config.toml
n_kv_head = 12
d_mlp = 3072
norm_place = "pre"
rope_base = 10000.0
parallel_block = false
beta1 = 0.9
decay_fraction = 0.812
batch_tokens = 131072
MLP neurons of a small language model. Each row is named by its layer, matrix (gate and up: input weights) and neuron, and shows model dimensions 416-511. Each number is 500 + 50 x the weight over its row's rms, rounded and kept within 0 to 999. Numbers have three digits each. A neuron's up and down rows have the sign that makes its largest values positive.
Before each neuron's rows, "fires after" lists the tokens most often just before its 100 highest values on Wikipedia text that the model never trained on.

fires after: "\n"
L2.gate2989:573531543462484446519559601502412433484460501512499463553500486522516439553605384540560517525579491608502387477543485469545560505441545450522544410447533505529437511493598461503523574478542556472496482597454422435583442508469507533423571545522549527487570523511392609551544481548445441418
L2.up2989:574630444476473532407469459514512566470504469451496536515506548521507537373471505538493446539454563548522524526532532550505469487432491466475500490506512509524461554458444505478480526491471435528463504537531517460447546499519478524485465493507522690461444510548373471477472478526641494446

fires after: ".", "-", ")", "′", "+"
L2.gate2860:524569544580558570541488485453489404529589483511501431531492593497466467545475467494496488488552470461434402522586452509458635529459469523576430521483465468497448457473517505556542513500505538438516489514594494501576463488506479571415452530541516609374471514463544590484496508543522392471
L2.up2860:452505475498541444495526599477528549510594509513568461574520571511565620469558496502475519546459518484468490481537496507551598457498568548464561528488531442459593415504501405526453442486529510491494548558475461542418452523414549587437471500573495518434467485486489487437496470500481501596

fires after: "\n"
L2.gate1688:518467418451538542502525583562476563526509536528413446541399445595509503490396464537460560507502555541441534514539445507432475472417543519488418490557489477465491533484486528499527519435563466481450447659497559508483505470458463592507542519548504422528536516504555452408589469531466531487
L2.up1688:544496442505461464477495542373480475565484433457506505430549494422495564610466503473495491550576581438509471482597529487469484437540494499485480456477519551495455494587533500512533394501468453513516435454466428541552498497487545531477469497520502483564528502528494624452456566551524378468

fires after: " al", " O", " Ver", " E", " o", " e"
L2.gate489:438547366492469577478570507494508521440474544458496523569502551430480430525483489546512488504432510573447513509486458558520415552551518534587497553492496556570466483440481416490532552503533530456556506592578478498563604469552524518503567521521556459553432486503494516507457489505424496511
L2.up489:547558500470519497438470470577530507469348447508536519500434488577565569516557543604429528485576493531420484494454476583509439489473460530432508530594559510532488462389441424552463554414530494445481492525495490511513499503556431505549505588504604530613452464548534476523571477529458468458

fires after: " the", "'s", " a"
L2.gate1751:475519530487473530464564517479454464425513462396575483511546539473511541505447408435477422477500508441587519575488539532416490463397572458549522521441448568424502576427523418657484460488470510578444487537494446554520493549524409505447469493484464514530496496446519575441578515495505473522
L2.up1751:466456499458540589399480485461386402559453516600526536467479565525493454469509499477498531521467477460580554558469562619498434532507430464513476469435497479491478512465510426475537578514538545523375514506515378507438515414465452567494545554494503530449570476416517557433436522505570529561

fires after: ":", ")", "O", " −", "\n", "M"
L2.gate1659:462473473525555457510608511467496536539526390500581556377478451498597467526490478437537574476448497541456498488444575473495496550456557446509528542446499534504516559437509558550501457511475508478435462457480480400520514523443448509420492522499529551457470499500686664562531431515485493541
L2.up1659:471444476583485517517504529424512483575493523602497406537473448518426487464425495462506421497472518490546518499523534586501537530512490559445485459464558517505448470528613433566587366435397562446541559573449364550536471466451481476513458555508590445519519531549474493537471613427451500587

fires after: ")", "T", " T", " |"
L2.gate2792:397533515339489542437530476492513486478568488551415481473562646481531453532445476484421465520511547464498513498563505459520529389516407440547544487490453470432443441528581457504482531501453509522432448531501461462490575530469498520482495625475561479541521498476561502510468575381449497476
L2.up2792:438511459461466479534488598490515523506479467500472523449437434436512537606503546515529461426539542414487540464631466535452502570557518538444393411482432520546541490503497416532548527526469534503483492534573593582430494448512459536459507474485554439462459482521501514569546550520522542582

fires after: "\n", " %", " ±%", "]", " Notes", "."
L2.gate1240:526510530537488532492466451472557473478563394544453529468423491545537458500554463507519520516484467546491526505469434460440486573499523585501538511493440476467495480446495459554523491461565597513618506420475548546512477483382565519487490431475577502532547423519512492543468545470516537502
L2.up1240:501463521541484449502514584553516537644506583478550448541477481490486473433394523520432396472416511525440583421452549506407521475459500502452369638516586526507563446479529374480515419504453492477486424484435450423502514527489460466493565526440466412550430568518453434446545566470465451622

fires after: " the", " The", "The"
L2.gate197:497467518547605544503493421563462519565515529445457473559535543607403581602539507596514530593527473564514536451469523538498533430525528419484562604440485554503468502481507522435485547528561572484529468521448529451471484493568549525426497507559500527471503445426571583574543543415585588577
L2.up197:529435480464572570451487485507424492547461473438442476491516501520475560450551450605488510591413455471516551479476485498499476410501538465503478470467570543571557517455443544436489455499561605480530469498471445471563456473529542544465453545487457522504565484451532652548577542432487416538

fires after: "."
L2.gate2399:503431482515540512539530563574404547490435447518545548544517485467437472464509476506538544315423518499456476510457464499482458462538486576486499554470544525463572506562511599521512409492594536565488497533475564489473487484464396564513466486484553394441529383553583463497547455506496522486
L2.up2399:531452525549535559555502572508460545494494470496436485544528575473450501495487493553584553315419593512490516512492462457481435484514479496473524558549548580541513497569482633447480575504428504544455580457511520500445586517543506441504577501477554515526527451593542528468562518458501505506

fires after: "\n", " a"
L2.gate2694:494534461427477513539515513479422500547436534520456508456586531471498499542492466416549458407467533527566499525455501409467555407471458438491557525521569436551477491444547551421499496538472494455502543512550537538560576437514469440485544521562470537582470470496462502545447518521430548524
L2.up2694:524549516403470488507452517461568456535525449490546433510508477581468517439450426543517486531445440573534572504503516527579556500485458530472497442505454505558579526544457516571378509482521476485475389585397534437424539485436535452482559441542582520552430491517480513551517402505414483536

fires after: ".", ")."
L2.gate2171:492481503422507524430510533402477518416412457453572501543488395500418447482382532493459483503391524471544591484499510545429547510520518506575538546522498489507508424505403468492535473447447443524531519524538495504545554520576453531509478503541430528453553416476489575554507449527565523482
L2.up2171:478462517602467462571537518538536526553322501532536523488611446482444511477487520556584516487444513476548412535510558484534531433467470571512499481431502552460437434539575522488487419508463415498522546481494527457518459468584428536510489485499511493421408502515459528484527577510394554487

fires after: "–", ":", "-"
L2.gate935:483440494600512394539521517540454487409530518551473494564507496470544488487458397465527541550475490538444537464465408505496499503491495492416433505461509491499542556513523457519552503559520493532430481497567561513598520512427450429409484622543450516454599534534552610453511498538574576524
L2.up935:433554412429463457511590510542516451494489412521529535522566500536521401519469513576498566481522473572482532481515536540506452535524462520557446405487417489445526573496549472518523482536481470482578468535467498468593595431494473490433517558539442423448543391625509581486527514493582514519

fires after: " the", " a", "–"
L2.gate904:566575540501473561500478481551520494533435493514562503454440562442470522506446486496434509487436396493466583421409506531496505524549501486524517499466473472536423462456475512521500340545471437444491490497473481556418521565558483511497564487503549480593586562570539514385452505512546527502
L2.up904:452474547441450441447497481450522470570542554488472465475497567472644491526517465485536560540547547486513464508584546436561488487462462540494468435489507411428512421513621496512477530596481436550443475545483582423544550514427592395406506516488441490442460416416508521486626447451489488525

fires after: " (", "-", "\n", " Gu", " k"
L2.gate458:489525454453529484430541473498516489549535491470472487525509523525534527453582417425445499402586520476509537438453473531622472545565552566424517518510391509555421540495572432500474474528538569505503454509576544443487459514439465421501496599479477406445466494515479424552505560448496536526
L2.up458:471430510563465456443527407493497474478552505450601554525467503521485545477519501427454484514444419564415498511538513562502537451421475511487460505499595449523410561505467491523469386498499459514509446524422511507533469450427529421586552554530553416487535529427411496494518502540523520552

fires after: "-", "/", " col", " (", " k", " dip"
L2.gate1154:482456610596544498545460499529500479549508543539541432551493460551465577527536430483506504578546572515483522457444447548494507548501455545454447468557459440468510508521472538469579465539494527495546521471531583583442499515495536562518489555461522464533548496458494549466471616422571629518
L2.up1154:545436471435439616411456508441520450498528563488559505452550397475396542523510533452507463531472448597454529461420437524446545599572546491472527414559537517575577417427581483500577511490447558508474536533545614521533448604530454602554565566411510545566425511398528424484434558462552627501

fires after: ".", "-"
L2.gate1693:531450432494414476494489491545535576510510536573505489446497443445445464483517470510567526543551480510538481414579501505466522559581591537486455498510502483429438502490522520449465548441427470607551505436615448507476463572470595468508366465414496563546581518568473544543452499512502558522
L2.up1693:399540505473514551373547566446521463595509482551460448457550507482414561521534479564504509443453496462534578515486478586526500422519529494422453533523500589534429473511494490542527508507507541522504523493482427621440574441456430421654540501591496474450514479515514487478540489449529542512

fires after: "-", ".", " (", "\n", " \""
L2.gate0:504498473463463448497542465497492549583436482475472476475462562516488486513472512516501401531517563518416497454460525489527482556492480460548453489516388499444432412598495459530457516490565553489477494491557485536417571411485516537432443492514487534602497575496455515570484493519475480542
L2.up0:496490512533521421528566555540427475458521539534512479489538509512544584351500471518509468545475506445461523483505498401484532485587487556429470506502576590421488506499493456478575500501429381444489460556491422537591489580461491512544509464522482469522567475498538497541542483535607511456

fires after: " the", " b", " and", "B", "b"
L2.gate1372:574471519505540556541566562608514535551532522540557577470545513446527441414489474517577473540540538483543475543488558449596499595595580423483601463507368493485467562483481488492514457468448477480503473646498516547511408538501478469465491521485505578522483453488563507556529504416555535440
L2.up1372:490417556564426557474427533522558505454564536425530602547524469513555516569520580530512431432543496552429610510536478450560484483551484487409555461446528497534613469473574484469601541582648519566568466479532554506521547495464477505486489517463506495544438504466558542473530505424474452429

fires after: ",", ".", " the", "\n", " The"
L2.gate1211:420529549538530526507475432522424543438472447636438460499571522574497473532433489549536511485514499471515457440498487609518527494525496477591487478459425457497533531460494619396532494541499706442479494528543484534581429582496524558525553503473447618603566501540488509472517449508526488510
L2.up1211:581580503523569539540557496447592518536431374516400505556539482474451531474619580399458495527477495502483561498435529476467624513452510503455549492456509435453430536467523469530610476455492469622498492463526556492503461432352482567446510494452421588534519475515509526543427534507530465565

fires after: " a", " the", "-", " an", "–"
L2.gate2223:400512463530451520470508541475567500463477435555445536509540551496433498440528535624474547531498535460419612591535563496438572474425501490510489544488515476517452511403469540535499482495525559469539414432533366479524413416533545588529483572548485536477528452533551521544506469504517503425
L2.up2223:471554468482533409551505453481539615584530550450508479431533511499584501550441467507574406526533508511512554559464492467550554531523357499612429446574532520469433558411475491522480494368492487560548465441512464488461491470509527524573450499547536557482470388519501553482456555405562510483

fires after: "\n"
L2.gate639:505438515534506513491450463501569489444571514432494568513499453418501556463537465436458557560461521522518518496449451470479506443618466528482475474522489528508516508547458481482484528485450484450502503502483521496492495423532535474442567617438496429537546528518551512476459400535417530481
L2.up639:523482545498523480516488531525552515448525552526499544534465465452492573533545504548512509564587503523501462536564503520558442461545587553446477534446560518453493636536494517447477592490492507446488454494447471409479509434520629475519506597392504494473526511496493508462544384569518553466

fires after: "\n", ".", "\n "
L2.gate311:483538531500469396508576557539577506498401492553544545533520413401484446438594497497454427469574529480458564546543576298529526557499465560460474535512475431525590475481495425581585515464508517446481491492503550459525470530483564565473475457464552527482562424482517516582491504452533478536
L2.up311:524540494535468501549524582480540433493480514513420544521512514536380483510367439436489537463479562502500499551403523506439555520496540475543450515547612501524495468446482573502482493491549462586510531503485543576497510544545433541505555582493572535374514495486527503645539480506479596469

fires after: " |"
L2.gate712:530511434372489457459379530474509426539450424475544562440501523522560478442551465501439530520510462554519516452494426539452526524491459537522588472519523436501445541494499468462571564462476451434599448515486458531528607527490532492504487476623487597510467543455517477534462578509553509459
L2.up712:413489537371558496347433501473424524476492475447454465496502420444514503470525518497524545525465430502433401479459478579442509559502493493522544499453465523416499528451501587499435510476481494432567568448440493582463430416587442523506478442574445530568578485464477473567419515505449538560

fires after: ".", " the", " of", "\n"
L2.gate2529:452464553422498496497605491529541472596381585464544450599494464493442460513514435596475463455586568493464455555512505473491533430517453487458446506434524535578468392423521510556625497480501501421518549501615514525430615565461479592487535581537484424448505437487511588564476534483407456498
L2.up2529:465461460532513471486583474580482523515508447393574526478505561495484483374573537600510457511558504456468463569520480451599501476465542473536497535483484494475600473506447528562598425539463477329525498597444521479475554473462464482559518493532489501503517626498613360504542559492471544531

fires after: " |", "Career", "Personal", "Release", " See"
L2.gate1600:536539508512546530544490438467547521456537484558573474527554496517403542533575510503534509418485492450489449580492420455518538533476547453500353503553502500580511430507506529487442498550493425466456445625510454548557619467543493406624402511472507574461493374500418502492505535498436524541
L2.up1600:526505406491452449539515472477460459414539531493499544514567532615493448440466566546427533573483500497495502539489452467579427479518550447484477407485484500438466547529446435529495542426566492496496443566443443496415534531549483465545430486517479507475433488486571469608604559471543572487

fires after: ")"
L2.gate1072:564570560438474540447520534623507554472505504552353494525534590396429454473550413465485344526575558392491528436455484504612500534490566496583403634512544403457551435573478592481515497457354466478448466625553421451509509420476500505492482541468508493532451518562441520603535501444515446575
L2.up1072:551484452456507535470499402461571518463523385611412455519480572549452474555489434544496481437535470583441522491493502596445437482471494506480566500476434434569466529563587497557497459497504491552547455521442468490587570551528527436512454491594475447447499510420541540486528501445451522435

fires after: " the", " a", " this", " all", " that"
L2.gate2874:462471473469420520540535485542563431506421537538443498533425555384499408570568487463532498523468451432535553483465456483503474563501437568559557414585470501455536529487437547459412407546570453574587501462513456522618470569547602517532529546511436452506490384461547555508460548590379489448
L2.up2874:449483517513477487483434517497467471596530424473474418463388456384510476495503458538453528538530486475457449475502494556526389521560555514527407494512581448649472494413513423523416558472466435525486464453529499511545562535506631500569489453484556438472516453477525498523618428528477465507

fires after: " University", " House", " al", " O", " Duke", " Lord"
L2.gate1001:568549520428465525494424399569502547598472449491493485492499510452504529567482514532472413420468584557530487468495476545656540503487526632558560477428520487478492445464463476465446505496488508429456552587505464512582514415469518498458455492405546468579557511431400496508472362486515471498
L2.up1001:557616446453506436478456389600550481679532559458440464487485504541546518549437502556512495505530551562563513515475467581469447523436533437507447425524486435416481430424528555474583415480496438496493498594423486594495516448503560414469545498506509507533520524477462521493512458539518486435

fires after: "\n", "=", "==="
L2.gate2835:498475453521430454514460501486511457498536507371579497542532397400384441526468513496579490475541527388566443524497572514465548553600455600501561558451557493448457507482541496427462495582502518439471589454467514587551425507465472482540449477461504553558400543497495490438493476486449460530
L2.up2835:519396466448512527437532457582441529584520413432536370588494541484491477499428501459433544462518528529484494531466560542489505450559462566518469466443533541514604435483565512509583462412487488467568451437536503539509461561491437588431555464485600538620511530524570496478525458566364488527

fires after: " (", "-", "\n", " Hyd", " \"", "."
L2.gate2312:537474629561566453537525453515515509448522451570528535576522489541400450531420465571551578459549514492461514469500498489497512473495590505396438450466559499464465569422427454543602498543459574510429530535464517537478528478537536504483518514535552514572524512433580467488479478564531525565
L2.up2312:509533520494477457527498557432481415453408458544572461521515497525363407476529516541518567475510471522486497463472460452503429453519542499447408417457523536510463526475492521504583506481514566432477458532415485544518520451543568520516529579486474485550512472497570454476479454536513512473

fires after: " R", " C", " L", " B", " D", "L"
L2.gate1357:441479508527496507547571495559384507399553560557494511459422419465555506548498404495524415387521529389533534448511464586502537565552533449432569574472551475591479505479530553492483516485553562552532454446521501436482491534524451528512487557498504514482442471532545550545547489451513414491
L2.up1357:464544547444529439601431450469555523489494449526493482499566469489478522559453596545492452564478454557505478532487495479435546458495481388469492545643418500480483512469499409509508453527448523466433503454497464422527511476519456549522543483434532484507531406546469543559522517500497474470

fires after: "-", ".", " the", "H"
L2.gate2027:333584541451605544546464444455542567529443518451473495419547529519548451503525531560523500483540382485473548332433384456432486553465597610446533638496494475465501412574436574465480449485544480477552475429384386526486518480471509493403378487500502555495505532532471533505445470489541458510
L2.up2027:500553571535503544389455461477451511511445545412512471439466530473524433466551452529426440527563596455493520472512516472510445560570552592469490492486504422550499490505494481537530500598511501550589500536480519440488591584438451562492444494507517520441519475489500465555541521426451474541

fires after: "\n", ":"
L2.gate760:539486501502477512555548529550574526543601469507476456547524471445489472575550444555555555546480506438510440522485527553532477499453450453429490514485542471516444474437525363591517701508436530538521508574523502431480433501484553495434476478467388344504524580559565613471454496544443480534
L2.up760:557434515533454493549475538532562527453620474523440497454496571553492556602545481478551510513547402472406493509522476531534476521515501531475498432485542506608508464491466404570414444531503461504529514496525515468455507539498551507474598643493499455521565485498493573481634471569472485438

fires after: "\n", " |", ")"
L2.gate2303:466503442533576501453461418493482437445480473511430479549515427562542440615444422479548523402451491509492493509511491526469563495438491441510456583431472515569485493485581530433586454518410549542457500562448483499453410412462412455537477543437497426551533542428431536478475421481408515485
L2.up2303:522541476407476546501418514537524519527451448533569504501503522529592557521489523528452594459498522571534510515518493565499521487537568527439573413475529456426469497517504563434567460551507502443510525552518514532462447552516515496546489502576506523485503458487555481512355497505482512438

fires after: " was", " is", " be", " been", " were"
L2.gate2519:400439429542494570501509443461539507551481556515516419429538492517559501410413421506519567594476513492455592536405515479415476504484565533608477536427500504453416529441548515477410400522389506549463504595496532513528382520486490585532519483538528420440481527436457534524505462464508444436
L2.up2519:576424520589541487544467568454535439573533529538492550392513460531555454449478509452517514534443471491483529450454579475563445490468517437452487492512601609490454516437441471499503545507423442523538505473424542490488531497438500580436532483536550509492537572501485531487490520558566521526

fires after: "."
L2.gate533:563595484445602509549457462439459523569488454435400456493598523468498439489529523472535533472436538457434527443475566374415573559392571506527539453506447425480533413545558482477468477455535611462507491623429447480520526519499466489489465570387547557529583545491516399503508508517569567538
L2.up533:549603467561471451478486495467428528455486506411573458403414472456432478467528562551518434488531440577481491517519493418430551574504485508458564514503431493544621473496547555479479468551471524511523447535544506485559494500477522528452573517463493521564497515511513521528528487569527449499

fires after: "\n", "-", ")", ":"
L2.gate1817:498550493554543489545482487532597532501484566403500545536492447482531411550476545509538520507526543566557470505462498502501448541565500460564467489488550454505580533530446515502475535588548422573537564540445456483520439556481421483457464512509562544426487551521402445496435404483547442479
L2.up1817:452367516494545429503457554493522461494516513414475574523478526472540515481481552517505423501549463512570570468544617547538558502562463568504388523547483508440527471464515485500485418513521462550447532455479628524535477486463507415552461457613531423492468560585534514440489563492417545554

fires after: " the", " ", " \"", " The"
L2.gate830:593555553395490452501508545452475427547434488467506419475462478497515539492521454553503453594485584429574559525465642424511573503508552474466447517455543518392437505483423429460500478508456482499495526564389425576440545467566417520512509481451594540526455473516504596413477555547453550519
L2.up830:530538415525435588550612541469551502569429424512475486465505550474612418493504399544485520524556563522496516561467499439488514469504517410529501543498434479392455475543466506524582565659509503529461514475557501508497516526441392521564523463455586525521464462494449503504420434502402546500

fires after: " the", " The", " El", " a", "°"
L2.gate435:490486651437461509556524497465467438552401469497480530510614538426477428503511562471555457456479459496480522442602520589621500535530525513552408567497496484544505491505548475589461524532526493517632521466407492441473531483454551474491553541548607490524516499457568426521435421442472509483
L2.up435:449521622461507447493521478482581494544414436471511532487514564460494468485502513497579411554556513493527523534500525539630477559540504518474412517540455551565565543474487467511467524475474494457533630467446545490514559479544509415482568597522581547512516533521500520534406610428541500475

fires after: " d", " D", "D", "B", "R", " R"
L2.gate1858:588480507465481532496572509503474549542457476464452511520517403461522494473575491534497468534478522453449443434473452467503558543512548417495478498493502472516468503508501447518580474453518467541533501490445466529501439545546416454623560578523545435434441409519482464531529584476545493461
L2.up1858:507536392495475476485536471495479510499440486461490471543588565406429516465640566519571487560587435453518460488463520481510496475522529469493532494429540471593545449504568454467580518464475484527555481594559473497562516534487410533521535508540560522492457462451508494432565472454497438428

fires after: " the", " his", "'s", " The", " its", "=="
L2.gate1102:561520524522507428433534511496505449505496546497420633501477510422576559526508506485465525484526501513540504526590505570585550589599444385500463486500498539539478560535433555516435503653609499408488564503468537489470485435520501500624458500532559467396432531459493536541421404451551511444
L2.up1102:541441544442504489420559560500505432522468537488546579491456548407567497534405610541443473482460439584501502491509523552515547525522507469533449523466488480431543521570507467503465554656560537496513495519538494535493408456523472502564514545475578491417404481466471578474452478429509462489

fires after: "\n", " is", " was", " had", " \""
L2.gate1804:476466433485519446471457506502495548580603553508557455481463569482524583543502474460572495472494486465556486488486518411497479478522537451489459516547570503466396464559497505491531624494507548609429482461468507487532462588470514547527480466511525470604540540507571620472484495538601524499
L2.up1804:483483402462562492487437493465457511416472548482434490619452462475483539523499427441448458477528520524499480456557619427499625530557426489418469471502559527396493488485582523505519512406545563536504519600509493547482434561465477491543437402534531454557426534474529573487599516493454519476

fires after: "\n"
L2.gate417:539434417394517441493472476446413528488517578400488576503408538494479451468580569482559535551531505540558538473462538475491452510630534437502528557575498499500429526567515541511518619538554447414435502480545468539569541415480526591527497414426490564560643448549453456503398400559522588508
L2.up417:490379491448522610494488452457499464472517570501492546529614502450519510467463454593459548590517595539412432531504407483496532522371553514457422461453427524604564474498514517533395544539551494542504551472533473531582540483534585560548495526571432443531615570578590518494541495509562531468

fires after: "°", " well", "″", "_", "-", "as"
L2.gate1803:429619548532506455532417501466402512367501488497495514447500419526574533558521522553498607513578510445495435542469547549529450493587523545517579424556585406528458442469518446543495464545508466539637460478494503445534474511519502536549486533478443394510467525462472447584464513558400505581
L2.up1803:431529588452491544608418493413486487492559493567492455390457417457523468514581570481560514521583500433531497571580454529442486511609463454532440449502533505437479535402454499532503386480551609492617493498501483471480570529489536452517431492445492532490478419386508522566577470521415489547

fires after: ")", " ", "0", "1", "2", " playoffs"
L2.gate1644:520489436453487524457489504513515557492507573464456554433465527432519586535472491443429511416470395539509451549537467509533469526415470422561446480411425457568457481454490507437545526477534342543610479526568400514481534576460494495562479550566478500580512459548426410543484372486492537556
L2.up1644:508484440573472549464560429473492573520440573484419481360452575470538486490582452425489498556585488514502507435490489515429482533524494537550571496539458411451565506554515461481536511510486451465568542541497508464517497612513513465554538531519529521478565503500479510487494381424470429460

fires after: ",", ":", " 0", "."
L2.gate2827:462508441451479411553489577502437531556452520509545544441443464492459553536536514558503477499373472454490476470488415534466530466546420543549529478490556499506445575440423450581498503496484470479484519393487530554468488550441581569555564437434439438368447573452558544560434467541513458496
L2.up2827:516476514506501496521575538523454513498513481524507481475486469492570511522609513554503567450438458476598550545486538528464501520479499473495468487472524498537511571445546546531552449489504500564505449478509469463508475520369482542449441553446462452559607500491437470401399557418537492468

fires after: "\n", "|---|---|---|---|---|", "|---|---|---|---|---|---|", "|---|---|---|---|", "|---|---|", "|---|---|---|"
L2.gate765:494570442461447481519507549456603488426557575492504545573464452568454532628512469456539560496492521551526497498529500527495577445500452446517507462489528526565520479454524449488544636445547474485545501536457466479459467529495589593537555511484475469570570534538403528459518542437486472503
L2.up765:469525534505498524438547480533498583536564488434550495494474506460505566455464530478490498479503490506614512499539553501451520528434440465510472457545506507475438523515506507616476427479470454473505487523475512552547445610456472515454566489514563480606315531460525565526471509495399489527

fires after: " |", " (", " the", " A"
L2.gate2026:593589520456492476491464523508495482561456471537489486497514432547638503469475464536517461585516477562512576439522466468467559445583490425395537518435486538473450556555488486494485475533445615343484499506541496377497413452513489565516501453503436464507392478461559439503503538581508487470
L2.up2026:399471482495388513466449533467390440498574516519507478469415417534481568508517466519496488502472488520444526498522513382514549550499493444491455563441504590444502491496539491500455492576468578455463541375456542498470467547549544585513512466422489498536455551514452520525564521460475593513

fires after: "\n", "′", "|"
L2.gate590:578545444391475522496488550417424421545401516428526471530485517485412486468470444537443528490602498429453506499490590588517508433673500475468563576471567534515470418460529484496549443503511549511503600508469501492439546495458485572555439464487522525482574438504627486523513437537635573502
L2.up590:522507454483447519528462539425503522488514461439543430533512509552551559385436533525473480538501483566592412501506581486504443463521502466470517539410532487545507525564466557458479443469557534541523602435357486516358501509460436494479357430450581508488467507497514548552528501519468504553

fires after: "–"
L2.gate2313:462517493522386573547543448503490604553484443511556400466512454447411471434527405479412425608431626433488473586528528536463422480534481385500527369455550470491506458455434534538496467473486422440492440497555486440476529464437461526492576495487499494569478479491531571472417517480525510516
L2.up2313:421569519357478435498581519558531568593487536519483426451501555514528532573516509451479481548504496438540395505497486523577431440497564539471546475482540492467457483499507503530546481579425581447440456513489578434489511452550549476462512558535566490408392479503486628479597500526485453451

fires after: ".", " a"
L2.gate2547:514592519538508481484465469596525358480464480554472429477472452569468539536466500513534575478408476407579490518430544599462602486525491492496459524536533557400546443499535436534548482540423453543434434506489444513451553508535563517475519533599513543532525559537597482581457443563598502548
L2.up2547:403511398522520538413490585452508476570469507497421513524514480567564553521376438403451553487578504502545529457467470510471516526514542434500468583470518575433616445532509413438605519547431434523562504534496490482537496546501546537399535531528482560493476522513465532503454499574570421493

fires after: " |", "."
L2.gate1555:521542425481557490469534505507531524576373557450498468451491523464508536540383503586512441575469442449525517578403449437565470464487562531611516479478533524521470513459482431546530502392543533434490518539489467493470505547504534433462471527515585497493417498488508535558486513496468411504
L2.up1555:531451473348478560555466465443482499470450483580451505447471512469514504432540460454428540519489504426476445502553581514369492494501562441561464520533553463438471530446480534467462423539519509464577507494444480508499497471532431513508519483521497467467613528522522559535516537494462577470

fires after: "\n"
L2.gate1200:516454418439567515500508558464373545508484529512497549490423518478504591567599492497545533473539495390602509506471509405556648598465461521472460555457475505523494472415503398503555551471472497535510462491530438540659531540503545549461572586511544487555472541536404431417478438486575480609
L2.up1200:464576485528510427451494436487520543493433427501517481411524636628492472463486436606457435559456464573596442484495504496454482429496470376470523401438525459499568507470442424545497551467508513488505508622474412420423475590478511543549549444525454553447481487493533435513525522458515527468

fires after: ")", "\"", ")\"", "\n"
L2.gate1495:531506475552466484526503414449475494505493514501549543455458557418476520572529534378501579526557576473411518449508490568445496466481462502447402474545409455402552514557475429499537613428478484540515499529508520425484521526462475592419510493476471546462483522507655511541509497498506465473
L2.up1495:468484521487473535509542429455532591524481532538459535470401461487488586522507537568493480515500509523470522436518499447499418498550548459444501511548486475531508637506527477468373524538569588485475470397499473562543463442526573549496574502490521493464559489494552457450444435523449486513

fires after: " |", ".", ";", " 8", " 6"
L2.gate1628:479502481480547493494455589528507456489544599513432428594433388537435493435539549510546511494384456522452562471447618475550629530416472569539483553486462575471608535379570522555652558593506491428520496521473466500459500465433513523481510482562465519585529508482506512545476463535512447500
L2.up1628:491527506465500491554468470526418439471471500421453473560447523542523497447468482583447503503504482504507576442538517552384564496491557512545517431578548448430483503471508471565479520432534372409468575527564480504523513563576458535452539499471447532629551512415432627556501491491510488475

fires after: " United"
L2.gate684:574565541412503534394566455459449461568569460525432512537447572558508513529526511481487525578434556442516533511521535502426463514534459582433454607458569469483501553489495510465544474652496450588488487517442580476545501503374504470460427490479488447594601511495522478441566521442587492473
L2.up684:477486429560529479500485494558543467492506497476489537574569506442542534566517448524524548506501412420534482468441471520464530527505393527447536458514500479409564496535494507459580524623492504441581377544467473520474489625535597517462460525382487456453391463474540564527514435506541543550